Weights of a small GPT-style language model, trained from scratch on English Wikipedia.
Architecture: rotary positions, untied embeddings.
MLP neurons of a small language model. Each row is named by its layer, matrix (gate and up: input weights; down: output weights) and neuron, and shows model dimensions 48-143. Each number is 500 + 50 x the weight over its row's rms, rounded and kept within 0 to 999. Numbers have three digits each. A neuron's up and down rows have the sign that makes its largest values positive.
Before each neuron's rows, "fires in" lists the words (lower case) most often at its 100 highest values on Wikipedia text that the model never trained on.

fires in: "to", "not"
L10.gate80:480486471577522426509420442493379505449475460505513596506497508492392524459414486498466542502549439575474467540479438515487492548541536412484548497495406553386465480512485551545537428450513542520435431508470505455424466488381466535572470459517514465446505453615534452508451454515553420472
L10.up80:455444614478490457542519437430423531519556486514553479591403474337488508448519493429482439505462444608491453472492440497481584453485552460497527463476422490467536557538562532537613546412582521468402431479531451545553539432440480555456418466559546457508513429551455446581488531609507494515
L10.down80:510454493490480385614490534514460435433497598437469490524537474493482573547519510502508503632504502524512412463521438537460432554486562507467586400447470507478501456409560570509513480483464430494451507509544476471472516441406490589416478504508436433482515519526481507521521480587447504491

fires in: "on", "one"
L7.gate362:554385447566505456577518481502439571521438552550493459576539488443554538476578527438429601509523496502471466528552413491513478495559495507509430589441496500504425488493498485469470434444488488514493572532470453439535487475549452472522592505425577365531544570432434609481463446455492372585
L7.up362:439451522536472537603545447511571531514567582538564432549524561520530510558512479365527460538451531520425535482466495417553484497481512496484461448482532508516416485508522429481559443500497474514621434407529430456552564527536477511465433515523509552504473565489358473515524465478450481589
L7.down362:443501502602464459476453538483502499492464531569665498569611491520439564469491481476490572459487409483527486557589563477520507483575457496592535538613414532539508489482479559469489475550541522451611576512449516460528437524497451454492553434507503458481548509491507562445505456573464477392

fires in: "the", "which", "to", "chicago"
L9.gate310:546446494461556546452544438413441573543530536482491559486425519482613505438467545436491532476507462514481512532513375506610555528455458431449557622562440524421490551549443491485471540482532498491536604506470527442471504454514462553517427503529534499511520515565509406445479633502495450564
L9.up310:462555588470481490597458459532540482532458494545459456515452457481556463548539540490491518492525557539461507505454480490502444460528597398533553510459431542401534567582475473451465509540548529432530515503500536463471434476425509490474571484440552530457506592579516518510456500445492455504
L9.down310:480448497525416486535454464449561495517507503519519501515492426497560561515620411504553449485497563481380567507473533524592419527535550500628535452462545427474553537539412500552521427420484417448462495481453456501455500574514453427504604518500541521550435470511455530357577446472396547414

fires in: "when", "war", "pacific", "plant", "balance"
L2.gate491:534485475487508431510564584521540360446553539427564490435526459469448584438455575516497517454425520440452585551505598412577576486439434476511510453537559453471515492550550416597571524452492525483498487471537417465409480488408559521437482520539459451533501582561614432532556502595572592507
L2.up491:536453421537491469481453380486477454464458495495500515487475587411572474433494521535458436504456563512476528523509481547565406426564531456527420482506458554546422454462561573502496551483538535403581533514472428411585432536429509421583470534464475530465511495515507621419523594571404478427
L2.down491:475477531506487476478473485454525571556509532461398490501433488538553452544625582455431480530554545514433537460541479452439429523627466502533529561451517481515510436447405509530422547417450458461502529493572574540409493439468439519493670563537617458567625446468484565518572505505459467439

fires in: "as", "assignments"
L2.gate182:443500547487531466509523501517477457454530557497515481495499408547454474531527539583550471485467517602522451530484408452424520449455492476409496572547563524508480463478457547425435577483461472519567552430474578578555468483456490527530551571588605522465527540478469558575557434469552489427
L2.up182:573487514481491564533463565414559452479527579463546473540520565555553504486435506549567449565444533486596542547504424439500479503507500541512518503496536555427460546536378597402548428437441525438492468526541425468629494534439430495471363615432492542515454525516475513412430527454524517447
L2.down182:512537528484494408412415511473486527484547375515536419567500434521555558491437492490465496490576541532397517527408482477486572444514506511392489486494473483478484588516533473536503504521440550577552502482497505538569501481522537554431563645534415540422618496498570502546478487566475570508

fires in: "the", "this"
L8.gate134:586574487468555411575470446426462514466509525511635399525423519568475570507514521530491512536529503495466594495443458436531523430489517482588506535427414510459542508531493516569446467511452564471491547576504533503413473411488562542508528457610524406540466555576436566490445538474420554462
L8.up134:606495495549421551506505488577536461556488488497447404483464521499562501459519475490432501468540542439478506414527396496516456434477522537471471579465488501537512397518460532471439606525486573584497541547571472560496590461432480453522450564546535639525556559554515416548486547450478469421
L8.down134:534505510456431599383513488433548489450592440537537379451415497451500505482449528540567441399536514460525579473494506526596426354475540388525474561499448528557535477609511521465398510515505483470457451492500523462589488549447483478538557441559587558412538510565489512511549524452517486583

fires in: "as", "the", "london"
L2.gate203:533586511475477511523572515463442457515537502410454548478529599535499407494476438458483432597548473484459545410444459469476501613519438521477391542427502465467464440511438420525480457538411536495549400516441547498441493518505533492522522552622429472512522531477426502526451432436446561559
L2.up203:485478557476534449576484494593478445604549445463491592526471526525583486547598452479524520468445414429478481495449477545440542516479451535548498590457420426538450601495430431479545501533485448475520417464541523588579487570506505513511503526546393587474443467491544513444455492494555544568
L2.down203:556534445427569437508522493485499517496468480590530498498468513523448479431613516496475507538474519519430460569490435503487465436512513529424528508485518528526545516457524428454553474508444494557454450378562508588482512512535372515422375486466426426473563528482586435436499562391526483504

fires in: "south", "north", "west", "east", "of"
L9.gate193:491354524510499415507467520534496490599449569480508437486498517538497485565482487399495573470523440490515547537543487471517625445616516539539496578528483471425492493496522468562627441445514491547522436583589562562612568461451517538574433492530447485468421428421461500499387537452464463551
L9.up193:396451362516487497522554532520517501530487530616465473486533390563442570546496535484606494556464533576488479634562564444471449453601529458497543518500484479534464539527444557496516527530555506623528412477506568515586450437422506456564434454617446501440490533537559515476493457589479531495
L9.down193:499459493540454524500565564479493440440524450481588586456474513493482497541612514535525469549503592592541473572497578518577548423575564557480407508462537538557519493481507588436565483538525559510601517451518420463561507533508584476489480601542447526496504551506589596519614462524437514565

fires in: "are", "were", "was", "is", "area", "remained"
L10.gate187:452446448462488527414578545460501565554563522539482662463470422548651400481483463432562602501491514562470455476604507553500395472501462613421516545434490441471483512563488552528513590585532506519445456436461531451455490462471483446399456458435527530473555482512512577445484456589514538570
L10.up187:521339517463504443546566579491547489487535527545426487447464573566605426443529534394503513517557490505486454429473509469437529457478497470505465529544431498431482479521492572498412428480499504566532529486497310464519402516516441542425436609497484439480541495542559477497517434483518517468
L10.down187:433424495398443475462448478436510500540514434547559493444478531397459492524503573501564595532472522480476464478602540480529505576514486563473518432531437576431532390538483500588605473471467464464539466603536490366456506462415491451450603486465572524608478439542494502473523656451558422497

fires in: "on", "between", "street", "down", "shows", "one"
L3.gate225:425546501562496549504402534471507518532573519552507468560471451482505545549611530492485444484586528440482391508559567486503556433476437556497483500476498540457455519568606490486549444473601528538512515454554542400492432511470471526451561505510471409569461491610428529550492467463493463590
L3.up225:494505382471448533474438473487525503607504524456539490519458448487505476507533399477529462457498461502463552475584404456505396472553469452482478456568438465539468470522540487448521527520507528549514524476566488434564502534539452531538447536441434627587504535589488479582419574474517498509
L3.down225:466444485526478443451520520479516454497512516611547476507479489450505534534568514449533492498540567532548503469549546570486468540453554482500512515449561447447478515456587497607588451431594444599472491545496440500455588451467532557444549454496521571409529563432519503478495588477522565562

fires in: "two", "this", "thug", "www"
L3.gate168:474528523512504585494541544483505535471521482499516453564461514470528452516547581494512517596540528466467507468586467455506482549556521512474424406504516617532381440524496516541550360432536574506483540515533441546477490568412501434630523519555546431490570491592581476516565502474436572466
L3.up168:539458467564508532510527463428428512448448553531454556551443571437448478539579545475523607440505514562451488525451475440554492521543525457505536429396508508446417425463508531501446420427432555493403448516506411500507422543524561491541462546564524552530580499499473470604564444510526538416
L3.down168:520534417446477496457469440521447500461469377542394575607482464466467505536427499486494425437448536460562545570477472498527453522517486541461604555485529554526396608469475517442490473467529545467485420470556432441534525541541494564504578523541521483561550510474460542523508536416460543493

fires in: "to", "took"
L10.gate129:489486467547520510460539505490382537483447486525480455439401568454461487501465579450515515496555449558437486484530518503537452488433487536526510519517491422439512479423400475472573589430476436437603497566458460299509480498494385543522465489569447534517484482466520469548468485574505467508
L10.up129:420546460484486574491441444468431582507450480472471477560459519550498484486541448523367456476464550476526464408420469508479479485561486480535511448529472447541426544428430408534454574524591577507440448538579399447409461495313440514447464484483474458460557535507475422504528542503515539565
L10.down129:507509478535608478559521431491437465447531542503496604493473523500467502517534513441560547508533482492464409529557549410568483538571656570419541579543379503552449535539567564557496483545492525564504415514469537473542536476495479468419563531501521461511507441437483438389516497530428541532

fires in: "january", "of", "gang", "zaz"
L3.gate169:472519520552511494472525463524458493503438563498487552465540438405460528436530536432532457448460566555525499561510469438499482525474444520560428547560434430434442441541468511544516498554499479421481565523428574579587474452448520554541521580461429428510482486399489479447441524528611564536
L3.up169:468516478450565377563507482565498497560528477488489526503532520490493562607484535565443524452475572468495484534400608513481492555582501525479528460479466539511497538507500494527514554562436450523526478413594527426451593490480472509415541382416467466521622579442518445543494407525490452549
L3.down169:510615546479534502435573526474558450423473583519541526451462469554462521468413510487563449523464485447445452533423657577414556426538468435436520450602491515561575479398558467472528463511528580481498460487526503516506486598517604501538553448467453543464510561593423468459482457549453567519

fires in: "women", "white", "exit", "modern", "war", "emerson"
L2.gate510:517547455447484508502554555460490520476472555515496461483526514516531370545576495526486566428432448491489464492486585530431547507443418433482568436416547502464539539434528443467486451435484472444536541569416528554544509562488499465610394549545416524530502506577469529561488424513593423479
L2.up510:402462577497530569539507530414518464496458550427604420446585469585470516527499481431526465526501433449481476580513457454428451438548588485494473549440508474589504601408523574470458531414492547503448420476498528584534513487461496481441462493378522470578516465505472504564522500513520533474
L2.down510:486396504477458513496434483487542492601494544465487527451381512506535474429596381582477610455460484450526545527448471503484553448460488519479481427492513559533552521480532487427500447468467420504629431466495570413467469449524553438507577559550483442524560502441469500482419496523518451611

fires in: "was", "were", "daughter", "had"
L14.gate247:562563541400567548541589539560454579430488515513465500444550466513502415432496531483486548544619433520421565506532553574510400534495483545429431584444477527422550438420450506551537523471418386488470525445499423514406475477474567435409506510551507430492503509520518504532528463504549505513
L14.up247:479412581447570503494471442437436437470571522452380544466465564456559489397587433538480559515517397510486514541468619565534514422536559583548543448422395454504519531524461410536517498519473486498570485593471519425514458517401569445439457553494552495524565576453542564504512447521518454513
L14.down247:635534436488527434544595480477536519522465573546551515485506390509500472609471509539454536515530491526473546508452459491484406473530473485580479504556527596491461494558472466533420441470379425577450514485509441441436551463501469508481563439515578484550530549561520452504392545439520501547

fires in: "and", "or", "orders"
L14.gate124:464549625514522465485449548568537524404423547442505480564430538486503507448428512490425521519458501555526534540555491394574577448561503506477550492478487589539487447511611399457475429563539508471487530569514467471511513593471499532512482469454409458550465534509519497536429573485498496466
L14.up124:470671485478460523502530506464477522469413487550522530431460530448497565522495397504531534496563455539411477489523497491481543521489486508541508439562495477530489500508512449433491568637516464487518508561508491531598477397500472401531583518526508420434482454501582554451525508474538493559
L14.down124:493526472504523460450529467572568495447577538533669448421491460474546589500482502487451554548523571564460450474401481528505480424454417537500591466530452534533465573411563482474569494467487520504513517479491523381543523543445476594396593558579490568454447516559437517488460482432490510451

fires in: "the"
L7.gate224:473497585513505462457539546537478491601468566513510522541578598530486447505525541526438506464560407485497487425433487462550536605543493483457505533472529454394474511541423542555551382570516612582422539537447432461566481498514460476396510487530451413560468525578492474506509513516492504445
L7.up224:410572485501500557504587537413537503500487508452393567585533522482503438492487413596513556449530440532470488460508501510468464536583561537571486484496480531548493505472436509525490445499469491532465531470599515497519518445511426460499445514496465421550504592503554338438453474394507544468
L7.down224:585539606511563397546468489531535499502562460507432551594500603534542487431513491561455472572454500482512429583489479476496398545488489505491482486471520499530507608514565488439535572477455562563535526524568443595507541654482593583506517455521473571527561386582482505458547431406449476491

fires in: "it", "without", "i", "things", "in", "if"
L9.gate7:467508484527560508498424467651465497459485455517535520472477500491502553522513527450437485466425444461562582479477501558572585501511433466488492534487415537475509520439591427494396531600503540415432522512477516448534557514429492534482431511490510455474542477634448449526478495529505399494
L9.up7:503481450460504501425463477506550555565482475522486458454484603449442470608390363558590508493537557490502528589488411517411549552542509539538474504506469512510465532477556433549423450523486491455503472448455456470674481519388527563618501564453570516523493448495526543513503462541514525507
L9.down7:592461512461503534423389533433502529419493458500491470616436550507514490517476497503602487537560507532540513515458546528480427541523474370502485512467486557519582502436482462541400468442434505573496492498383625466548591433439550463440426408605463447531538484579533500513546489550488422484

fires in: "of", "are", "were", "located", "among"
L10.gate212:463392562470498583526559458512482504493461534482512481477426394494522449435513495370567488581544449468596484530467558538464462517511554483536466462598449389508497564500529492510468463564480611500555514474532501530535445506452509544443601470416475474506560612521508426494446438480562556566
L10.up212:581485485424542609560547480502458604454474621555397528491466515510552472487542433369530386544428429518510439434565552516485422551511548476443521552488423546584469462471434590557467548485527547477424485488417469466448602505493540409494529464508557497434586515435542521533577517467608575473
L10.down212:442469510483474498551488498604385490460512493523494436479409432444578384398508518453595486442429521382589475559499623610553548525515546527506526516545425615570473484478459479528520475506536591543505473508482498486551491511452452464406399484495536488456502528420474548465566475417519488528

fires in: "work", "award", "awards", "works", "worked", "working"
L4.gate161:487439487478469478557561540550533445512487471516415522533436552636477395607511505498575529430486573473506505452497560501472516478468442504535477485561507505411499491504547488466471466493501467519571512524526508506511447544463411456526566388443589506541501604508481542490479437481550489530
L4.up161:486541499463530524606547473466616457450486400483550515485448515589501485524553508490526473469422520487514509553458515462509487522537515507605522505534497428455459462517550516441498563484448478449489520524408500539507401469558479481442579395460536486505516522461545564557514421439439496527
L4.down161:424549509422536482446390504466586515515528443506415545494494406480482510568496478515448434498469522418426412434521541523500423530473570461479530500492485466527592570598360451512466577463375468412595429471559512539504508455546512557359524408473435474550491495524535518579463552465482550375

fires in: "district", "uttarakhand", "across", "different", "districts"
L7.gate291:566559571583495438511428487555503509602456518492458511474533595443525506431591510444586482425451449505461396477530389568506529394487545465474534563411517512523495553399450477503499524537536597489473502533474438538516554435478461536564496593464459544527446452529572502508455519477575557509
L7.up291:402473533548524506523501428506465618626518450584502500591442580439549501509454528529604548532474395533427407475506503516607555499532468451551454484523504403593512555528535521534491452430581549509511511561571471509528489495447554481486484478467471573471512430491490532505418465462553526543
L7.down291:547478517383421430503573530491572482383550483516471539401482466498506550371528492440530421506576451578555577435531480559513461530403438497528517498503486542517391499477505507428575448455416502403521453500530634511478481447471518538449514561562559479482579520460530452587609489466517499495

fires in: "the", "german", "germany", "level", "security"
L2.gate200:578556654412470511529456444502424472471506488505494442530391486513585369505613585515502462451507492518456476418485510483475473485524501477525514497556540506454538459445540522545455421500450464501572456417554469473533501439435457470427512506539390545485562374549564434438515452495533441471
L2.up200:597551584466468509462455463520513491523530549466417569531500488472597525475511556482558563496496522515455579409494442568432443489516439463544484392618573517448522470595508503540474443494492485523587481540471493444465473550434510474550522411622444570528509507536499470413489450515556485551
L2.down200:562555552499494503472501457550562560511639474555534447458465504543534432535566444494509539510493503567580498584492514409481387493519432523455482427579445487568613475476518507548424441464531526394495539438447496451545554410548542463535386594434471558488562518486529450499492576524464494425

fires in: "through", "before", "some", "became", "throughout"
L7.gate391:530482545471539524569537558519424536590600539410461489558533524383499462523529628418461467544508566456472528524405498565512466511591464545400577529526489539448495549585476567533564540465609545547561559529540489453485528383471499528499494505507478542492502528494466513532505463542493496488
L7.up391:515508536482414448482579590410570522549519535486462636551447531470564529549495400526488532530479471518502518516545428420467434522521545484537526539461481463529502469490401507484553503502530489489549534533522496501475506402461513476494442465495562533530491518457453493517476535454574447409
L7.down391:552513529524402446528473485552592519475434375503414515591496525511565457475568479541461512433409540484467516480540489473526538472508397415504488482451524486536537553480510502483506523556552581494438549479508484531530499408381551489474569520508461546561499433577568555408479519450539403547

fires in: "and"
L7.gate261:552505491519547458458501485481442541436453478514505498578441469464461464531547577533531559564498555520564571486466456511565538441507538542521531553429478465432565456551484622401520404556537577527462510589470463489469461478451515415521506455483438503447402526493483528537442502494434418486
L7.up261:546492529484501527513473467491529525401429533558618465548477481485548483516455462417436531527435451501527491431475512530522416461582491449461504479456478417646527574498464435538500510546443478528435471477507463486564536560513469448537614447504543540518500552502547499431567451482579596585
L7.down261:414495563486523438554407540532555426443424529523594458552442498575433489612404563445562529467454551461459438493508516369444506429427507498469486449549601481475518453436482405506561458531525493422477529464486482421480557561585554518536474521522471593454628517581470586524503444573497493509

fires in: "district", "located", "members", "movie", "curriculum"
L4.gate257:452511520434495530535535586531438455521496443532450501552486504482551521452515512570560502470497546549559469526506492486463550517581519433414467495525467531510549502477572527572494526568489499483445476567494534476585551526461457495482534595460421589469506482476559628516433537521555471482
L4.up257:481419462415426495497517532475520481472459397595447460418475517528463478587563504580508485496522603540532553469521517499442502481511491522576497529514502443415444431518456563391449508534449588567484468427443444471419495538480553518448458415423565519489558534463499592502583572518513522554
L4.down257:545577400506491499473535418537479484544410444453499524525495478452461580520441575549532562499489451527450416594413421495542558445527521498484465487523510415557547401501571490506530376575485556424572547490465468377458517523445489509518507443518452507419553520504500396533468542535400487424

fires in: "the", "washington", "halberstadt", "selected", "then", "hungarian"
L7.gate115:462460544533602501488479379481471479597554553487403374556436497512511436480490470512547530574516380507558536594459504495542546547468566520506511473538474500501441499415446505478504469476453534494443482579483556475434584531556469560475435479488489532467552469545451594488464436473489557533
L7.up115:547537460512432437494525501496518444492501482595552515556502539688415461544433443429557481543489455366487523434490515583549448483564539536528450494472571457475529496462424507509459527536511535448483469472528519525507490538512403511428469528521490377599433565559516506497469520454421483412
L7.down115:523511527477440365526462463586617445558413516500511461497466471536476618559453470501521459533544478473549489429542464526426418591557491484453477608552451459549487488496494509438449520532598474529558378464447573538561411424467434500511407572416493524562403485483424486489469516438510470554

fires in: "between", "including", "like", "towards", "of", "as"
L8.gate493:410517416435475432411527564553571572441509648626517530461497485558430486543553480543450496482467442504465416486502463497604549541414459500507464527475546495450522444425437501429504449568527423526502408514477467505596581537377461446525565553485467511501450579445525507554482475420556540549
L8.up493:490557556517492499488515408519462525570488508493490490491615436453528470484438508470566502474476442542480484475562443621510510486557503577435541517612542382551456458405471498514477457470437471517588470441444498435508469474508484555420492549467451549450428407581495510457462526539467495533
L8.down493:414460548494453452461556444605520507480514481542555510466509504525524525416467516516483498468424550536534416447478418501559500502427596381480515399428452561517488632556609520468397541474436476525442454525455566493510430424445514499513465488573538486476430476490486493557548486466496478448

fires in: "to", "between", "30", "set", "took"
L5.gate216:492399454424495519471600551444495493513535432511570516489368506490553496600493548577466554397441439485582499488470464478567489505456462638516568478434532487456545574493580516537497583491491524464505446536555483467498487379497419551566532504517525518533559432436527483506489494555552453538
L5.up216:475570427535470439496421497398426439541422526461464476536446578489459424577387463439542528460545433456413489461457490454499507548582521497506584615440560531419481563519534550540501484494506514404514443430532369547475502510446525622403506494441467466472446488485406394497527561415476450469
L5.down216:514443481536465497487512463483461471451483446478453496537406522541491460471490496490532565500382489475495504345450469508517477548478528488504521551563554435515430469498613473526501439452624557339485484474527462465490441453437396518493457604454435494491470414445448442531558520462538541568

fires in: "local", "location", "located", "global", "natural"
L7.gate492:472450502542466410534506528508431521420542514493538553488426555581465377481511540496464433549591468535525523540441625507508502521608598511503495380472412494402533497457521459486512469490552486559585560567513493506469565494505468495452506473524535447583527505452499511527530515413591425467
L7.up492:536503527461539428519565595542578350411406616552486482510409460520450473510520486488473486525530543467494495565550440554497553477489553428462598521479460478452510437557483553516493546527484514532544522491487472492470523473465468432549517523494439519475475560524450445536544567470444508469
L7.down492:416524503437529538462587604448442451456535507521580503475543557618432413560511523568399514487456555605417496480497562567492560493463471574428563356516565470485491578487547463489558626482544541507520537511548442588490502453565508541482514497408553504538502513549614575527491512438476562535

fires in: "professional", "executive", "technology", "times", "health", "pieces"
L3.gate363:567536484516512498526540489502475564522507536397487505437511519429453411519530502386535552585514498514514451536472535552466352428346511494457459468521524459564497543478538521540441589538613412533457507498532535413496542582538484485528462501474478446474450618458515389427464491509456514446
L3.up363:492569496565540500439488476472428502554431574582439445516494457490509528497482503398498500520492589548530392594407481478474450545480501467441552549467471481547481455475435511543524395520533484453518523513497564507562573457584486599475576495517469429506491481419551585485590488411463402430
L3.down363:417539403490486540438562453498515435486565505558532456480430479512558504547438470554464517450439571493479543561468502522537549500454560462481573502468451473521497428490420572488464446524495535464557440480485492521541502548435540573473531516547499527478494465590493514534537493473551516372

fires in: "national", "the"
L4.gate103:552473520546497473462449340524535392519496506411448591601504435475527479581640546485577568526586466532506508614483451546526484560646529517518441460551529477480503600453469443527535411489558473449472529456473511447525510504522506463444526520517495484464547490504441468583434440500510550489
L4.up103:473538553424497540400535523453501484576559515432534494542507372485513497427534518489440478473557511494493469533445480480581467420506459516549486447513560477433594547466466448553394478568416342455547507427468549606536470522420493606428524421649569504477520488497467447507485513504527559519
L4.down103:579560449484496506509511421602457493476402523488337520508480554534514464485540494529509487520519473526496536540468471508539457500550479528468447485526397517517449442583490467481506442551581583591489490493413468463505541404458443452399518529540537526533371465542475450518506560387558489525

fires in: "the", "pittsburgh", "although"
L4.gate186:584513468465428491516582467519626428487522568544496383494505502498530546530476572513382450520551508584514430558539534569474520506457517451532504431473485515516565599559501529437525546521436580515440536478478500587459490506435440525402509471443548497582424560504445397505501552587459467444
L4.up186:547472502488447470569417355491538570376583497496520460503490451518478537491469513452566513460473514514527456526575485533453455458533566495476491494509574527480575446526466458394471517470405484472525581541565593558551497523426522535363529490506572464570571607536521416548404413587448480509
L4.down186:556498555487469438511427447447549542492514456580452510421429523494524579556549554535442442452455637537506427421535488535446619509460512393563548591549541454537473512536504508481492408543464590425460484485574521533562468496531563560509526503467505497434517527456535493478494584449480505544

fires in: "the", "candidates", "assistant"
L3.gate156:574422574472508492492506494617467563517585546605543517440522504524480423463470470505514483519582462480480557480506483443412499582444515430421404533514586439404514474546547512516460357501510465530473521539429464580473420525432449490539565447478527517539556442455503459494513530546506530474
L3.up156:466473563466466622471499480513478437466490503488528444528572407452492503395529517437466572518558459466425532418431412535510500513460447454547428594484534539449521484524499503453427478583488556463429482510449442438496481494446572539467458501582455502580521482471536482447454520413503500578
L3.down156:529523538487625464406502540598428510522546463543564515451561504518531461425553455516444484504518489568488558437467526469420406564524591505492464507631465487453481542578426469489535468548416497438468517522463530591485466529508560487490489613488479576524540468558506496488586528374495516493

fires in: "was", "as", "by", "head", "years", "free"
L14.gate114:417451561397422475497475554519569544431457495520530433440508495485440498518455507593461537485530507498504515462520497540516512562531537407488511537496550479530613491515563491555473512417607399536570550453532521467452520608514510521488548491462581567430497552432493584459541539479494503478
L14.up114:517547518382460508453553441460441573486497489520499509456475548521431393570460494524490448465431570409473486463491429483426432450568517561556488520516566511494481471581362517450474425542414502459525461526465405578482503492464440476594495489495558504501538533407527471506496458547504488548
L14.down114:417435550541332524419506537477513572482490519468568523560464525514497503536507531512529563529527443484523494437436559459515558552566507461513511451491433513509550582444564505508524475497562481625455491414483534613498447439493494423509453489583449471453517489528526539507548502505491445488

fires in: "other", "father", "others", "april", "available", "another"
L14.gate318:424491442447394463534589543468486505511492483566504461472488508422470380509598546460528504467452464583479520485457563466433519522522517515543543474453539440550563449537514457510426505495433504471582435457511454569434419523437438472597551510600442490525481471553451462517414446529523537489
L14.up318:425473526487588588520591485517468501470473492581479525458504564513539445562425605484481496554518592456527486506527538510466458511480530564496476491463420544492518593501598479449583461535657532390494466452501556519538493494546520538477478495453614484568474516479464544411564534542557543553
L14.down318:448518420435544562516519434478546539481550461511501582538554471401486473580512515499537548535475510452500449428545466593497525502512521430504479501549518454441599592435513448521530417486489578463561518443526485502541512521384452499497501586526592525656525614489513515465478406589459474470

fires in: "as", "than", "including", "such", "now", "both"
L12.gate275:455469453466431428583478542497543501487580532550525552483563567576522482473515495483464512462532487430492475514537545480539569499576486563521549534492472496602410521540478502420512516454501458561415463467542410553495467481441486527514414567569490557499404495440508431528575524485451575465
L12.up275:479490446491475410529512541530511454481517550457485579497511559540439527506592492562498534557548539496466467512521487497549556468485539607481583464523458540522525491517551413518567505477490446573547410443466438483555505472436412543496562487527590524497380489551453495440517481493573468479
L12.down275:522482438565516505487539562503439496522494518494654543558409491516585500547521549375466518409407478514533479484443503524616442477579615413500527418522524511555615480481490519483527532472439530505483492498500467497525565496460542505513547436504505500453465445553527430424545507462503499481

fires in: "east", "south", "southern", "eastern", "north", "southeast"
L12.gate342:566461472527534505548521491446401463540486481512509493428418444557425535591530478488530498587509525492440480486485549593530564459556477542515497550586524484503508553475575501501509468426609550444501417538521546531466488494573495522504469531453485561418524504536468413508501436517541497456
L12.up342:545519409509517549444513521535430469438471557538512504579468543450497570439559548482573467469475506546533441502539547463534553506443508495578522439476549530552554520512437433468589506443505497508504561475465583510551550454433543450511520423499494517531477519415442465400538500501539460583
L12.down342:494550456435503485513542494471515491478458386519545558516484542564594545598511502462549390397572558557437526465483537520487424532527447461467507471486556500487441451451460476459514530449526469508468463424504463459600472399447480571578573606518560531454460465527527494370540556515447470497

fires in: "between", "because", "involved", "on", "british"
L7.gate229:387521539503511583504459529450534503458493458443514461481489565619510535537570521630476569493548382480451428422457398460487527448533479519535500452464623462442475361553502519443554532538516553493515465502481449493470537377514529455445491503421534527508508513436430527465455409489497516537
L7.up229:435521509443501465502425485387483516311471481503520481610526513537491539491474478439513543518401471455524520439501539533516480469407540430523430511411542488603436478456487573499557512423454465473543552414555483546486489547505538544521505533487522559509516537468532431599450350497465515510
L7.down229:525508497451509450476497529462581508538442533517537487528566570535548555512455512539484505489556513457543526518559442439518502447523492481479489451495535560558428435480524530474550413557519433532520446603518445427527558333437493490505494539493523546487458575484522479462619398479531521521

fires in: "other", "another", "others", "further", "level", "whether"
L9.gate22:491508619447464426440613472513543535515461485574513473526483421520540455454472551497419482552473561497519457512398516574477503536487423499595471508572449437562536444491550572539370521449507499560583543580552506549431463429496558510467573476564503499632423491582475447433487580537528499513
L9.up22:562482592483512485624522547506486419458493495402519494440455493508562441430462579555422483504503420504432393450449477511516606526435387527548488569472512381472482479576522479545506463516498527544547572459448510463536582519513500447540471542486488477583563549550483482514431464633501564537
L9.down22:554576478484472480494488437406546525542406503498417460585505490450499499447566428422453526470547459406553484475557557518501382500459480401498568470472452524453587569512511508446548465456515521553551525567493453496500475451451452502510499549463484506553580559431527448577527443584517475461

fires in: "new", "national", "real", "upper", "local"
L5.gate272:473524497439468410399493409624449518461593560469360464561540474432527458508556555507504518548539543553435470532468441569539516407531481543441610492492562548516509499429466459519457498495497460578508462499522481466483526463377500493449560486516445531511469529532388484524413510573445503479
L5.up272:483532498509433512533442631485533494476511460550452511441460533499504511489490583403552600431456440485585474603489469435450449474534433580470623464493524519534564456528522473485539538532485483517488479567476458455471465438426492490458602494587490477574497523504443447403474501445520518534
L5.down272:471473440473497516592497476467492496622516517590542514435471603487485495540485483525463521464549550459512613566490462508489444533553484482426480519554449456582552503519559557488416495506553427493536412535498526525498527438462417527515468569458416398443415476530452462445519503438505543420